Weights of a small GPT-style language model, trained from scratch on English Wikipedia: RMSNorm before each block, 9233 steps.
MLP neurons of a small language model. Each row is named by its layer, matrix (gate and up: input weights) and neuron, and shows model dimensions 64-255. Each number is 500 + 25 x the weight over its row's rms, rounded and kept within 0 to 999. Numbers have three digits each. A neuron's up and down rows have the sign that makes its largest values positive.
After each neuron's rows, "fires on" lists the tokens most often at its 100 highest values on Wikipedia text that the model never trained on. A number after a token or word is its count.

L10.gate267:496485516516521496551473557482507460498485549441483491498530495480503475458445521519486494491455494468506500513503486514470472482492484508528473503476515457532494477404485548534548474470498508523498505479501498473510504487524510523500528494530541466521491486463502451497461492489528516484489456518528476544508520468471480520542457512492472498483477505518503522530491531499542514540524512486505457487450501507478530510523486547482507539538483531549489498504482492552533472465496512509514504452498490513526489457478474492507541482507505458489499503469493476492507514487483482494
L10.up267:497528534468482526506496535497493484487477514493526506457473474491510451502465525495470511474443476524500485527492482531471508456513547510511508500511473453516513521522528529499509526542462504489492500465507479494522517471493516477504515473460483504498490483532544529487523487546547505512460492512466471485495478505481512479508474517461469490511531534485472490524501512533460562522504497501532498494478491507537546466498472490509494534510466510529441498467466506511480515463543474499512508499489520525520504500490514500508490494563445506526481487443512452504509502529504507481
fires on: "s" 23, "n" 11, "-" 7, "g" 7, " an" 6, " c" 5

L4.gate248:484534512525476472528450500467487464497489493522508456501512478487462478514518490517551490537503477521523468486476550516496525451479507480507478483504465518482458503505473494539475489481464481496490536477462521504469464511522454533503509519516496488531543510516480513555502496502476431480484482526527513498512495502501476544528507513529529483503508472444530503495492458518433518516493491534473469502504472486491506505463512534471512504518498466495534518499470535519479499475507515488463518509524493517487526498517549475515460455540528518521527497521499482484499513505498520461
L4.up248:491518483524495512514504526472515513494520530499493484469474487509467484461476546522489531521492510507497473518462481500490486449517497513470470512534469503468482508480549510460440541499515508497504476473523502461499500511526441517485476458490486513497534492531455539482525517493494473498501475500487485472503557484504501472539528514541509539489497489561482525521542518466528505516522501486520503515465488501472463539535499494514506490495487466517484450490461509509539486526510485469503470472468464552508535479507488482478475473540530497453468499490484530541518518479475499497
fires on: "le" 53, "us" 14, "ch" 8, "lan" 7, "ly" 7, "gu" 7

L10.gate31:478530484510527515513507507500555521482535481501479496502497483483552456481523534485522497456499515518522505459511507497529514489494456516534524478487501554510526529496479506488464516559457474461506528502461507484524494509493513528454501530536504485534473507484518495499448497506523535482503526517504503495523487476472490458510507461513469517549549461502509461481512490488529523512480512525506509466483472486503473480481505496530510529535475525483500503515480497518461531485539556551525474536475481555506522521472483524494546494503499455490494546553448514497493496509486512517
L10.up31:497451455497493493499495472505500495493478484529514516497496494475494503504463478489530474511486507554487484499517513523503479481491508480480504488528526477456492508524518556519499441511508490514468477463468509532519544498556522505471517510496491495494471458542492500491536481447514568479526475501536562497496487502485510479522519460482503475463522503503490469495472473478539520495518518529484487502508462548506490478499545512504485497492469510515502482505485541514470543522519481512514519470531508474480535568492513556541556501461504521464469536476471565511490473490476503543
fires on: " |" 29, "s" 24, "d" 12, "f" 10, "al" 8, " Th" 6

L10.gate309:483480515478465490516486482508486493494466504538514520500513494513492482528493478491489534500493481516493507536508511515495551512530437433514458482491495492468537524489491468527506514484493516512578534482475489500497471508502475508487455497469480497464527456489470518519511518524452503493501505516479501490507477537527528496508534509532483528531585515491519501550439504481538523501556450482501488527530535459498539496495445481515486514496480462510491490518513505522479491487521495514515514509516500501496442538500549482525496486521507514531510479528502494493489486509488513528
L10.up309:494488501506520499487467504501523540538482524461508491504504514533492458517517437475498510502503475503518523481479499527482523534508504568497489462522554488486505486476487461445481527479485531520521474488494533509483502519510479513555518451510527480520479515529447520503486527485495533528500503536532534481521503467454518519487515542553499502498493501467457525551502506539515486496499515480477506456488491489490491514494483521530506500488435490510489515531522517461551441513532496558504511518486505448497453509492498495501562479491479495539486475504442500479530476527492536499
fires on: "k" 15, "/" 13, "v" 10, "im" 7, "q" 6

L2.gate190:522532506519498450509538506517520495515507492522503456489445504482513508469461491485516464467497496514465523481527476528496513472465504507511505471499510470486517498513498503490531542480527500485524482504578533545488488576453506460515474520567457486498488521477481546496522475493516539516508464539544505511480488533538492540491528516445519522483491528519516508504481498478493501485496493510510471444492471497524522521459507531514483506556488463493533446536463446534505496489504507514490493497538503527500529521518484467503483481441537490489476489502510514461495488506460499541
L2.up190:480516508455572496538543509511562535502481515510558469539476506491504515519497488510516515504498511482463455495500534520521498476525507454470508507513538497517483506470528500525484540525550519515526506477489499499456456521500485489484503496504455451492490470515459462495481525537513524467525477495541467479517457450520524513492472491477519507485502455540514523487478451549491509538490478533540461504462449488517516505481496504515495526522504472533511516522529534524526507521513513497461476517494485523508461515511484498517468531514505456509463509535505495506476482480490529549
fires on: "–" 37, "-" 19, "t" 13, "d" 10, "se" 7

L5.gate405:532486484517499530516491499508505485459496492498502512481491498532486497498500486486518496445513466503542463483536464531522507512467568516516534478506446528534509498491480522496507536521464497511432505526579505463513534501506477496498508541469470469478488505513447483537556498513530501451519500489518512462520500525520504457496499510501471519474479542552481509494474524519548504494508466493553501499473555456514505519508498537499524512514495506466505523494471478482504518489486510517503484508534522542471523518541501508484510516494474524501467468471469461528532517531540478526
L5.up405:535494486493503531561536541505508491550498474473472485465510474529493527441518507488516471515480506505492533488514455536493494528491520499502466483520487453498536520508491504516496500475475483473531488459470459491511493492483495512490498477522487483451493501496480474491535478496576501482502489493502491523528443553502501480509448496527500459500469504490509495518488495492468493513511516482536521516515529485502547513486507449475482507535476506454488579516498519504505494497533486512536481501500505522484539551466511481519514494506440492490526472479500535523511502538491488547
fires on: "th" 43, "s" 16, "y" 16, "nd" 9, "st" 8, "m" 5

L4.gate205:519523491492470510498515469481512480495515506505459520497484464468486491461490494545510477510438528480481500503480494497481496517503499486444537468477497489495497529464503499517474491564549523480464501476499492523508509486489450513498478512494536498445483505496486486503542539468524533497499550497548493471523490482530479505512485510512494454488529494473452461469479507527520475518526439496528515523514491515468460496485529501480494521493484494508506490525481502495520507506486528485480495469451491502477482513537512503485519484514469512558487500439484510499458529496502511485
L4.up205:527496488484510480513451504485498510528488474473521493534517451484493501516532512496484503520481529489488502494541530490536519475504492481471490515476527510500481511514488524534481491501489444511517479508443518501484519470491529494510474482513510492497495465481471487490469496551515464527489497499491531487511489531501506502475481499512483496517482470495527497496495471507529507524504549462458474510508447491493514477494500476538478441519461504510551525564480541468533535527489492550527473475548474500544498527473498478484527496477486470467563500512485517486475517479444448506
fires on: "ed" 19, "ill" 18, "ing" 9, " by" 6, "e" 5

L9.gate397:525479482491557527520480500470542459494519532504532503492469474507493467551505530493475486482506502479485470458466484533501477504501488528520491505501486475441523469539486519550469486531453451495495505500503486513530492537450514491466453491495499544554481521514521484523473492486534551499483521556485472474493504533546469480541531511527490503532484466475506488475468543482505483514498512499509486445487521538482502486495544482516501538517480502487501512471491511520537510512469477459506532481528480495492504459511490509468493440497512487458485515502494511488498519507504502496
L9.up397:516516500546547471505507504496489517478487506465525469474472487480494511532538473471483508491512469529529537492504521510487500499464482516476494512521500456485493496485500544514484509544494507488465508491453491467486513510459495521531475518507484518524498484514581513488514496475508489484517471513488512509513491535515489519522433497456439423539479461521530525495479496508504537467556538487504513502496469499496465525481514480511457488502558511453472456475530502493475518492489544507513516504512515459489522535515501520483435489497468536471501509525527468485527497514489487508
fires on: "s" 43, "son" 9, "ton" 4

L8.gate148:567521524508531496524503493521520491470465469503534486465496466485502475516523476507526528493470503530455522509502525518520520478487510507574498483503485486533472505562516530544475486505490431487456487504487513505498504481505530501507496496496483502552495508528518510534502477534528528550533450508512504496476525521532482495476506530554506505496492465499534518503492508519514497534452470504518481501475494506521508507509539518515465468555495459478506465527475501531500492475522511497523496509484507518483559499497487515476540481511522464518471535500451498529486539493506502485
L8.up148:510483533512478496460532517528510492461462491469494506505491494511499464503508469500478508508508490524487456500519556518488526486475513482464497568492558470500481512480467517531501514485530523484457505500473491498541487527478498489489476469435494533446527544496475472482510533528487542494501470506551532491511568515477490543512509510497535470492499515490502496567544497483518493489475511500511491507499489495525495502512489476468459469490518480456514504510478495522458499505499520511524486470439518459498505480517514535480466528479517493463509506493527484481468487514525475490
fires on: "s" 33, "f" 14, "c" 7, "ll" 6, "z" 5

L10.gate336:533476501469493504522510495517484535501531504478507461472506467544479545478539453495480476458516500506528502495501482550511463490501503449546489481513473500529516463519520447503475518516509557525543470484513510478475529466487489480482469536505494486518516460534484468491550506479550472478509532488473512489499509454555527496527486540508489466501506502458523478485509516510510508529515510494523485475502479528570468521507499506486512480474473525470477467441506495527467491512487557536498458452479527503530535510471493492526517465509500506497513487522529463539520498535525484509
L10.up336:554493470492509501508533514530523472519522516520494481489495516523496500451474488461520530489515492460516542515460481500509461495484483505523493486503505486476532492489501503522502505472494526544513499465522471507535575473509513473515481464549502501481495471522477504488504537496490532448535516431475489460508492539469469488534503479488462457466533481517515507486509510507537506534522466454533546500498467469507530494496527519539491477506495535489504505517485524515456497503486490523516535474506496495466483501465515505500494477517488497465509534542523515510481518497523503523
fires on: "e" 48, "n" 8, "h" 7, "hi" 6, "s" 4

L9.gate64:515507485488508495502531465535503517516534483486473489528495453549457515487526472489508508521486580496518528477511485501520498496490477495480461494521491485527507441517523517498500478500452507491507465488482524528510472536541524468439450482464478471508478497524507525459540454494550510449503479520485534523475504549479534554517503510538510486501534484486475479490534507506497483513530463498495491452494521470553492485483506504525500511552517531488472471520556511518465491533468505511521477493489491472510507498462515521525472440479459472532501503497481524525481462516525530480
L9.up64:487489501507546480509497507506499493509526513507476492469452492497495479481475477508492551498459496500537486500496529503499493470488476508489485525500477494475471468520526480500471489472505503531484501460477496535501520512481499471489466467474518508457489453495482508428517498476489485486518467491548517513490449494503459494439547512508493562531531509519497498467465514485505502519476543462490533534513489481499547511489492511531497547513434464492472524456482535471482477511467508451493538462532517506499481504487452506449480474501499522523544532496492512459508528522498492473
fires on: "," 55, " An" 12

L10.gate322:467484482501499456451535476530467485516514488514538483546502492476458504519474498490490488487481514499501515477496493546507489500519470481548439495524464495499512455501476500517562513481470507480513521523497532460522463537494490492530490480487536471526438441509504520467543502508467521441477510470438518485512508496491522535532524478489530535504500452489471506500524526503528471466494484496519514486482508497489523458529487496489497479507454519502498472492504530506483488505499470538516499496438486473549496488496502540514522458454511524504458483502526535487475507482507508468
L10.up322:498529500487512482544527519500499492508486478568468526491507481504539471494457522505482527504500448503530552486473503557489510511484486470474505488527497475497526506531505491493495478536500513510489487455514478486446486485498499512514547478542507496446523490512509498464557476457462476531492488490470484510478517475463489509456512500528472501512509453498459512507473543547488538506502503499524539454495508530471507495573500435509532530491501540527479485469505505552498511467488502507501488494475502514508508510497503517510534454485480491518502524513499542505499507525436564518
fires on: "s" 24, "e" 11, "," 7, "in" 7, "k" 7, "ang" 6

L8.gate149:490487509528486487480521504507482489486522480493555543459499479477542455483463483511537531495478518494534497474516488470505493492510500489480485494498481468500468484486487504516453518508458497456514494455462542516539435509485506516507524503509474464497521527494466540502500496448505491462511453490471486542514546493528540489515489505483534473510478502522551499453533548529528495532491511539511501498489464479464485504471457509471509513507505532556514512510503530450495478509488516497512451495482495489501533490479524465515493457485537513446458530515505512530428490522483514501
L8.up149:475483521483492548510529507542493514477467508498499484557485511448547493481530498532507491495472494543507496498532486514504491469482511502520503503447475466492501488535539560470487499490491502525486501487477487467531485464517453504459502464471510489499461483536539503501533510518515513509556512474527491526506525479507522502493482432478466473467474557490508456539468490497544520475533480490499493538545533529481476501475504496470471513485468496507462497507493488482490513514513509489488503506501491501505450480508511463507490497534512509491486506459523469478520490465494510528
fires on: "s" 24, "fin" 11, " its" 8, "il" 7, "ill" 5, "al" 4

L2.gate149:524472537515454506510535512477523466534499505472480510475478505543477508491497505492498511465502522457515540510493534531490481525460536489515484502488454484496464493525536520480528480506476537548531497521528504527515503489513511521484541508516479485494506501491486514524560528543516486491480506489520504430517486426525506508530488479510499498475485489530538530513504529485487496528486566509482490489500520480541531538431502467495507544536494549469481502481468447518531466450510496460487507482516467534490497520499468487515506502521495508521480487527449494518542489506463486539
L2.up149:475499500552520493495480526505567516509499498499518506523512485566496500483479474479487497456539503502510497491470500508496510502533467506536501475467473500494519492496472503473501557486453513551552520531519471444487528516486497498530535489448470548499510551501518480531482455508531525490496521495526511511518474524503510496474519455496482488471518497492521529478487541474486504482477510450504536416516501456495521495491488486528474496520488500517460520481507519505495511480507530529514502442509513532490500526530500483471511505528474512521453489513532500482494464489502448513
fires on: "s" 26, "e" 20, "th" 20, "ur" 15, "u" 7, "t" 6

L10.gate182:468527513467508532490485521510485497482480473500526494522495480496528502498503497484519467485477478474477487456500501500504531516516479515488506531575516485485516470483517520523473499527494505484515506491527480467544507523507468454463468510527500452523566523519502483479520497472516501521530473517534506515490487520520493477487530532533468502458562531475458508523491505511479495481484470523513517472494493509485483497494524461482537483545487446544502537519428508492486504481463560431483493484475562459496507521480483464496530510471482500508522525464482489497498520507468463526
L10.up182:528558507506465519507477472496553499444490489508525493501483524507506452478500475504456476523507476476521487518498515538522496481482488490503512497461506492454500558534496533538478522451484486464494508475530534491509488503493505497497498473540521479506479478538470508500497502496557490550525477510507483540514463493494480489495457476530486432493491551493506450487516489509483483490453498506525515559500489524467497488515466515498519527491513484518481522536496550472480507521522502509466517522531530481477489536480493464534500498509502481519539517520485527541494519462495506541
fires on: " |" 95, "." 5

L2.gate366:498497495532474453503501534527492499521519489491478507491485514471499536491530458539531442487498487445479500484548535542483487489500485503473512496494492521519504522496481517457536524498507517487496554518503501494510512540518498489548498530463468421538506469506452541469417532541498501516473500487517515497469502575527526475481489483474506494497513514493517457520500490494512512508546493528512471476508521511497508539473521512486511513529518481518513475453507484489494539519489496531506476554532493520468515468526476508498486498439469504517467512460504513460514491498493517518
L2.up366:530479469472539516453500475457519488492457498507498489526497517494505481528485446525513485513512520502501478469489520493457500506463522496522508456495497503521484500502470503500511512505477587494494507473500497509476522502492517486507527496483523499498531498530489477474488498509489437475495515505505458508529501513500487505553493522515496514486451503533510548464501501507495494548469553526487494510458523476513522513487467461484480466517503467518556494506499505502511538518490504471510515514492519497525484534507520532498527494505527473525550426520503505536468510529483513500
fires on: "–" 70, "°" 13, "–0" 11, "-" 5

L9.gate271:513519502471486476525522523528494549493494480490506469537505493457522506536501468493483482513485504519473492497501483513531490499535513473538492492527499482532523524495536483526499480490512522523544492495493526500467515538506468517469442478501493502506478492487509550479472551503540511460516519517500458497466522508520551466526510475530481493507550450480458531532458554523510528503514478477479507490508501503513488505511526481525467504484488488458460492487498542499509519509507523513525482505539500520481445494479468537491532442529544505483474482485474461501513528502530491533
L9.up271:470507453483492517510544497482527487463528533521502528443536549534526532538513495512440464442473495534457496470527490529521533484510550479509499449499514486511469512526505497471489513508535503491453531481489501488500525489468494468509503482452501478502518498533493508497572493491495506473488524505525522524519522490489431513467485520506483528448505481524513528509492523496551473517497484505491539481493512481529504506532471467477485494477548488515505536484492520484524518508526511551501510517466541473543474525527485475531499465462481484520490522563507520459513491477517500488
fires on: "k" 23, "," 14, ")" 9, "/" 9, " and" 8

L9.gate407:577458531486559514486517513501523476515479519463518509463513494523521502538522517531542502519560514500497538494485530517466480510526518517501506473533485451512482500543457548515451521506481496480497505469468487502489493508494489483502544511511502502511465477486524498464513449482545508497513534550476462527502497480448482489512500526508519525498472467511501485542495480513467503485505519531499462523530506503504499470500517492482477528500490507508473454498519529499487494475474494518453505518497487488438476476497520497489517471489502528484475533451499508482486535472483490466
L9.up407:508498460479489482488453476466519499490509469475501484536500532511526522495526564501487515484532508492466512483448553479502482512519477540498503496508541497499496500509497534555529509492464503469471437473474514513499528434476519514471478492515524531511537488493534523457493493478512455517521508511523454521517521528485538513520535511470504495565476470508534496502527490505512513498553493471461496499486470493496505497471538524547492531504484507508496465474499487511466496488488534473474557514512524490533549502497538471468455479532500539463489488507462479529509499439508467507
fires on: "ce" 61, "son" 20, " Year" 5, "ic" 4

L10.gate263:516522490446548513510482475524520519520480511452544538511454492506495523549447511539499478462543489515533521496519491519497500497519473511511488476529530529532479469493522492459474504498484464507528485553538498490506516498471472507496514492474491496496502504532462524478471452482523520518514510482517494485467494439495466523526487509478496474498463479470482517479486479524478536514510520443452479486472502512512479511492514491518496477517444494489527526484508535527504498463507498532524496472558520532459518503519517499552479526488489529462530496515476528482528485466485534502
L10.up263:463520499524477491464509512514531472551529462484492519525465460493478478494533482525494509510526493547493488484507525532497515545500450473511493491549559505499471514488501478505484530502486452502477531501479534458464530510448487490510472528564477481504491502521558499524463510457522493491494521534460534526457488528449489484470541534498438489511503510473493523464509542517506499475518498526485505508469469506534520512492549532483498478516478515453537507492492516505479498434521536472506530507490519460464537558501546489491422526499478491535461502520504483503491488475499516483
fires on: "s" 66, "g" 8, "er" 5, "se" 4

L8.gate378:482518487462481528506472495506467516500456535532495450467477481514507520501512516518487542483485466529486530472529492554522474492499498516486459481508520476480492525496507505468538488464438534438509537538473457477458490523527509478493472507505528472500499473520496579461524508490497516493519495498479507455519506517521509496545503513520466522531527501498508519545482492461471521483506458511497527478533490524484492531536479474559525508475434526458504546516504496513454497489500518484489492540492522522506501490477519487508479436532497503486500539518452487488480490478538460550
L8.up378:511503512517511505543530494495477482486486508505465446505532496495482477497472519498445515533535486504440503504469563467506478531495491531540477468499462514503488533461539501507483480455452511480527484524496490520539472493491522495556485513527487532497467493429510465492481484484502525497483498528494490519469503492484496481514484498517573505496466461478501481514525526472484521540470502537508524512446523492475517477569552466539504506477476516506554502484511489534492518488532445509490486550514510508535514488510519509468487457509512443511509519521522507515505480519520479562
fires on: "k" 54, "ed" 22, "p" 7, "d" 6, "ing" 4

L2.gate503:495569501516531456521517513471514470527482489492498510502483522513493487469522471530495481531477491503503504518541472507498487517519505525531481412484460480507512440529528490498486507506516471518503508520504506532562498533548470509519506510509511486526508496448467509533530472475527472494511501512514487504503488551506509529517507493506528540495513501449536490543516527461494497472534577531481506480466518534461493504505481482510515496511464520516493479522521424471509487506535487552517466503465487489463519503489483496505488466479500530451492521527477529474480517541510514520
L2.up503:501488513534511501470496485481519505491485553489529529470486490533465483523523500484511471468533477487489508529519557466499519473513504534504506473480503506548487505461553479486503494461514523487473460472488507539480484496505472497437504546464468511508500507507511497495503521510559493491517498481470553543501505484516462517497481481519509473519493486538514532484510444492470502551505481517480525498536496488488489512508501498483495529495491499487482488499517485547504535507513475498455439521438475525508500515551504448483520520488499483459538492506498519509508494475553490542
fires on: "ed" 32, "n" 16, "e" 12, "o" 8, "ation" 7

L10.gate196:474493493503514495497479482485548495472466501492542517456499496519482486565497486503488470526508524511517528495510462462475485515507523488482481506517496468481490523497517473495520517477505489487493519480471515486533493520505458487492525548471488485524555536490547509474474486517501488510537511511497484516425526514503469524487542494478514490522430521527519510486501531525520491475507551526496488478473495461535479501481537529458513519539485494501502491506515482454499524528487487505492476475546509448506503477523527486529534521480451527463529478486503500459494498476493464441
L10.up196:529500491515511573482480457501492478469510498524468500501477499477542483508495548476502522466482519479558532485520507515501505515516560513537532490483489509483465482541528514499529477499512531487489517507461488511542458453491508467491534509465527505516531509503536489505497527535500536525504540506491477488516475461511484549528483526460524447451469485502533465478487500550450496530513561480543461488509522506506524453523498515502485482530540453475484501507511494512531512522473513508511521490511521517499519486553474526508511514537461480476540502518538461496502476515514479490
fires on: "ci" 25, "er" 14, "min" 12, "ter" 5

L2.gate72:486495510578491526465482468475494504482517480471526516541494444539500450474497501482515453521524530474519523491486542497465489459487494482441499506480514511472452506514491512480519492514519522489537534504483517522537509506500488570465486511501500506515483499504510517496529443492513515490449505491500497465502488505513478513510505525492489493490464496470518476536525485498540466485472536491519490542478491471523509518530500484518505501492500509508553499468542440524486521515480529504515487471451514518519517483513474499521468496488480518493458517533511500500486517496501458494
L2.up72:492490570499476491535551444512519514526488492501501443484490485560508499528505511509521477478520513500449480503511489548490493488462471501519523483508552521514449512472453500455512500503532514488446501495566489527521526508495497528516475541514500493523535532488530498516509516485513504532498489467548509530459498498515447519485490499454466494514459516523542502545509540495488524528502515510464482462514576496504515511484507491491467501501477494506474522512498490533494487477511496491531461505514463491507541517523487505519476508467496483499465506538503500495495475513481521540
fires on: "s" 27, " time" 14, "th" 9, "ing" 9, "al" 8, "r" 6

L2.gate117:500512502512481471529486485506505485464451519503497482498522523460533486507482513525465500472465478523502515504496481524491524468542512483491473514476481448527499481485500513459494477488474508505527541551528470462494496534489488482481504482497494466504469507515509531481545501451511536471481538476498494518479539524516502500523495477473501541483515478482457492457464527439495541522519537460516501485446491513469530515494494477481479527501468515521509521448518514471488483516480511453486520506496512461494447491523486504484477484563489481501478456507435498512525503541523475517
L2.up117:459510512529457488535518530479538486503477469485508497486499471516474458479509514526542496488519496476512477470478466488456528480487540539546489524532496479454553531501471531481519501472486503505544491504531484488470519506528493512526480528503478524515534551516474481548521453449499500507460482483495492516512486531482495492501519500459475531463515485496518467488482559469499512502490490468493453444493569502481520538441484479462492506492481518496488524484543477532529465508472526461492503545523502522510522494504508483488509493506524507465491463493507507518532495539480520493
fires on: "s" 32, "ro" 19, "ur" 14, "vent" 10, "ne" 8, "m" 4

L5.gate78:494488501557516538463477479499481504471541526513497487498516499473479549506508474491483491496491547486502484518497534523497457515503450495464493460479509472486486508454456494479561491526515498488490500492474495518487493531497507520489512479441483502482495539502541508454552478476506458458457524505505491469465520529475498472500503482520504515489511521466466511472492553504536471544523443534467561560473479476483426504485519476472506542527474500465492505481495466488491477549460509482505518496524506465496463475534513527528509492512464463535466501473453500532490509513532521469
L5.up78:531555515501529482545516490508518480543484479486506476497560527481507483494497496491486520491487499541474460497539491531517510563513535501531513540508500514487470529526492517504490488513498541490512510495528505524511527490523508493520558522517491499496513517493531494512498499478500489508487478476533501436468498526535489545457472533513490552530520509468515552481475533498517542507503484508432466546474520522500472528490489499465501506528510565483454468545519534520548481490519479498483511518508481496507478501505471498460490498529524497491474558496483538477485493530436466533
fires on: " As" 19, "e" 11, "s" 9, "ite" 9, "ing" 7, " much" 6

L10.gate48:563493479480497532514506471494549501501515494492464476519478500495506463444503470470503516499485494503515518479481468473535499552473469509491483521527427470504526491536475488493464481510459499458536500536495532517562484509502529480476533494484514447534443495482492477462480504519555537467474520507510519467517519538495488503512512464478473487540510461476493467494496529504538507470495501504520509505514512499532507523457530484478511485522464516463520498473502523528485502525495473491474486492472481469507529498495495516526475523505519489515520561486486494476458519516478479512
L10.up48:492483503527486466464543481496489517464532462491490528531509500446474489494542518478513505469462517503501491478514480475486454493510491511463524491501457511470467512506490476480506497541531539489540472497473495479489460517507520497500514508499519491543516468492458492483491516505481481480504549491505530526514468522528514476467550490538551510491520519508553454535493500522520484484497457580531541459526480480486497496551488505502483491497500500498504507518480514524521503508507499523453485491486526479527523507489487521516503519486544429496492528499488525525497491516493494484
fires on: "s" 30, "d" 11, "art" 9, " |" 5, "ed" 5

L2.gate31:524554497531505503492486514547501516512478456503499466502511483485478505472472504557528462507537542536503473512522495497463461502494533525488527468494464510557480501494533534483482506489476467478476508514478447502486472505480497499461511508506474488510502471515506526473452533534496474497459510524535508484502519552517496485519485510510490497531499519518517493490517534529505514495468529497465473502467528483516540486467507502526471528512515459490517477448507490480476479539488494519483518529531453504515561477528492495544433486485491511482438493494507547489488527529522514489
L2.up31:493499481544522469470465552459548521523540476504537477534505534484506501500465520477517550501479528459509536469503524560454506517509514476501500455509508530535468527480534480490466504490457525524539520506513498524485523510502496448480493515505448476503533505520483489471510486477482505504507467493515518542500497496514538520467422462477510474491512519503543505528524500505498522508506509542550527512511495479475537527472515499531501479508473494492563503524482530510519494516526467522474525486484527497532519481509474458470487519505485461486520459542494498521498476475491471503
fires on: "–" 71, "-" 16, "–0" 5

L10.gate400:517444486500511469507517487526530488549509478478486485535518483509506484494529486524511475486486530468531493488524486543516475490515485461476484539553490527462471487490481455503526462485489515448485476530521510498485515480489487515490481458480493511468501505538465528512490484496499514510493468523494502497489517509508490516549515522504447483523488533498420522548503509517471522498496466491474469504490508488503501468526538469495448503500494486507484519508540547527504504521459515513530526460523493447496482485496551493493533510496512520498465510541502534492480481501465516563
L10.up400:449419515502525452488505480486491445531462506490476481489497484534491490522463469523472494501517529460490460485497493507483531526479500527484481493512500508493498476511472482466506486482485533513500486467503524509526492493442504446516494506511481495470494504504564495450515492522540530520528474531503499491476500490513507487477569526486459460508488473496506538461510516494491522482505517490522529541498512459494511485495506499519505514511479476542485493485532530493516524522481476518501489468520531464501550486480483428517488490465473502476515474537454505497526467499496484469
fires on: "," 16, " that" 16, " where" 14, " which" 12, ";" 11, "her" 5

L2.gate295:495455525523481508510553478523523473520519458520508523512487524526447527506498535520500519493480513510519492530480511472535504473496479456506477491472528490534471517504475537481496518517506526552475514577474505506491534512510465517479542477466501498515516530528487511467484497490557531491441533514491448465524467489529506501520484502474518530491476484553472474525494507504466477520489569557519500496507476474495497527482479475510516506519505561504500524472559449518507478504538511464533516512551514518513509519481506493504424492516520465528504517498487445485516512514493496513
L2.up295:543513467486507494438523552491494490519510475459447495507495537525513506495502521540496490516493481536531517497493478470518540503507530486452509458463503487470512524474488500530485522479473505483495523507481470475503461500513451498497524493510500459501491498518517502482449436469519524452477495501474502520481512490500510471492493465511490469534482504493524512519476451501496483463518476483525493529513468505514479501446500490499519493480456475480498480519532460533463489534516502464522422474565492495457489499493493519452470491495526477473482525526525550510496503513524518493
fires on: "ur" 32, "ir" 15, "or" 11, "re" 9, "u" 5

L9.gate61:533501511512499487431460525503494463470468531505537525506515430484520478473507499520468500508496471484483506486526491458507525512522482483475472481500507505511528535548482494526492446509451524489516531511459507484497503499539465457486507522489547509514520499518530505501470515475514467467485508516542476520484487508475476463488480526520475503458513496502480534495497525493504492508494499476523521468500517467490528515517473508524493470535449508475490535498464515542507485521469496512490436504513480492470532537487549494480547501500536497523489519474445495519530512459488478521
L9.up61:530482515494488497525489523511479502560534517506460458446498484509493526501506540499504541511483489470481528476493517466487505497510547511475497518527433496508489516501495542500448485443503518445501499463514493517536473510507507461454502542480461493532539499506503539454543472498474494488514523529500519506508492497534508470513490525532504496521529520490506496512487488482467540483552486542500508517486486527486468529475516481548529511535515506477532502488507478504546516492483467494478522469476469550472496500485521509468501474486495469497515481511537500471514476540521485489
fires on: "d" 34, "ed" 10, "N" 9, "ra" 8, "s" 8, "n" 7

L10.gate87:505497489502555550556491510479549451499523534544479514482513476509514473512458545510541544517485527455442538487524461492486492511510515453529458476483487479501518491530523505483461500499493493473507536487500505518533482543519482464516522484478530479517509506488507495523529472493481513468491464512522490477483468508491464500511481493528513483451490486531504491492530511522558469518487457449531513465493553520504463510467531517497496507494527518474513503493502517506513471504497506473477541474521508499516485496515524521528503507488501478492497462482469490454523548514492500449
L10.up87:522504515512491491521537467495434497455488526524523512454511507546480521453471508510476482493483494459490491486516471548515488475509473477504500519498492486548477470472528514461537497498484504461464464492465507472465472487498520454463491514490510498507494479508521501483520520520512547470480518486518459460455495499511520494524524527503492504451474479510517465502540496510525473512494499510524468490465506516510494482508479499507522520492482510565486515487520461500483475553514520476499523454471491485485478515480497500451497487513446505500457520498574497484507512491495459520
fires on: "g" 40, "der" 13, " an" 10, "ur" 5, "s" 5

L9.gate265:506501512465499493485515537516483487515510480466489518488519477520480472555493508531520509494520477537518483472437479446509468494503488507497519474518492505478501531525519444503545474462510518505509480549486519476550500498528510485556473481543481477514497515496451516526451522572483451556477510528507511505482491517463527501522505481495533491490510492502505502475505532462511530521468508503495496464530503509477491496470487554509502454495540540502477535494543494478462519448506539489505494521510483491470518477472507527498528486468497444486527478514498509512506504472535531436
L9.up265:459514444511521510463490463466492487473490489489498505488508522509498527473490496518520508490489508485521543502510489507548482538477530525476488539517530514555520483522491502483531530507520480504481523479518544495477535465501486532475516492467495477540512457532470455526513495533479534482499504475472510452509526463490506519508511502426489498544483519433509530521537482509459496500484512482501455551488487504508498476536460494543502462484495494495485528504491505506524471495484528498496528505525495467536500477494548498515513504491493494521451520499501519494502442472531534461
fires on: "ut" 18, "ver" 14, "gu" 11, "gi" 9, "gue" 6, "-" 6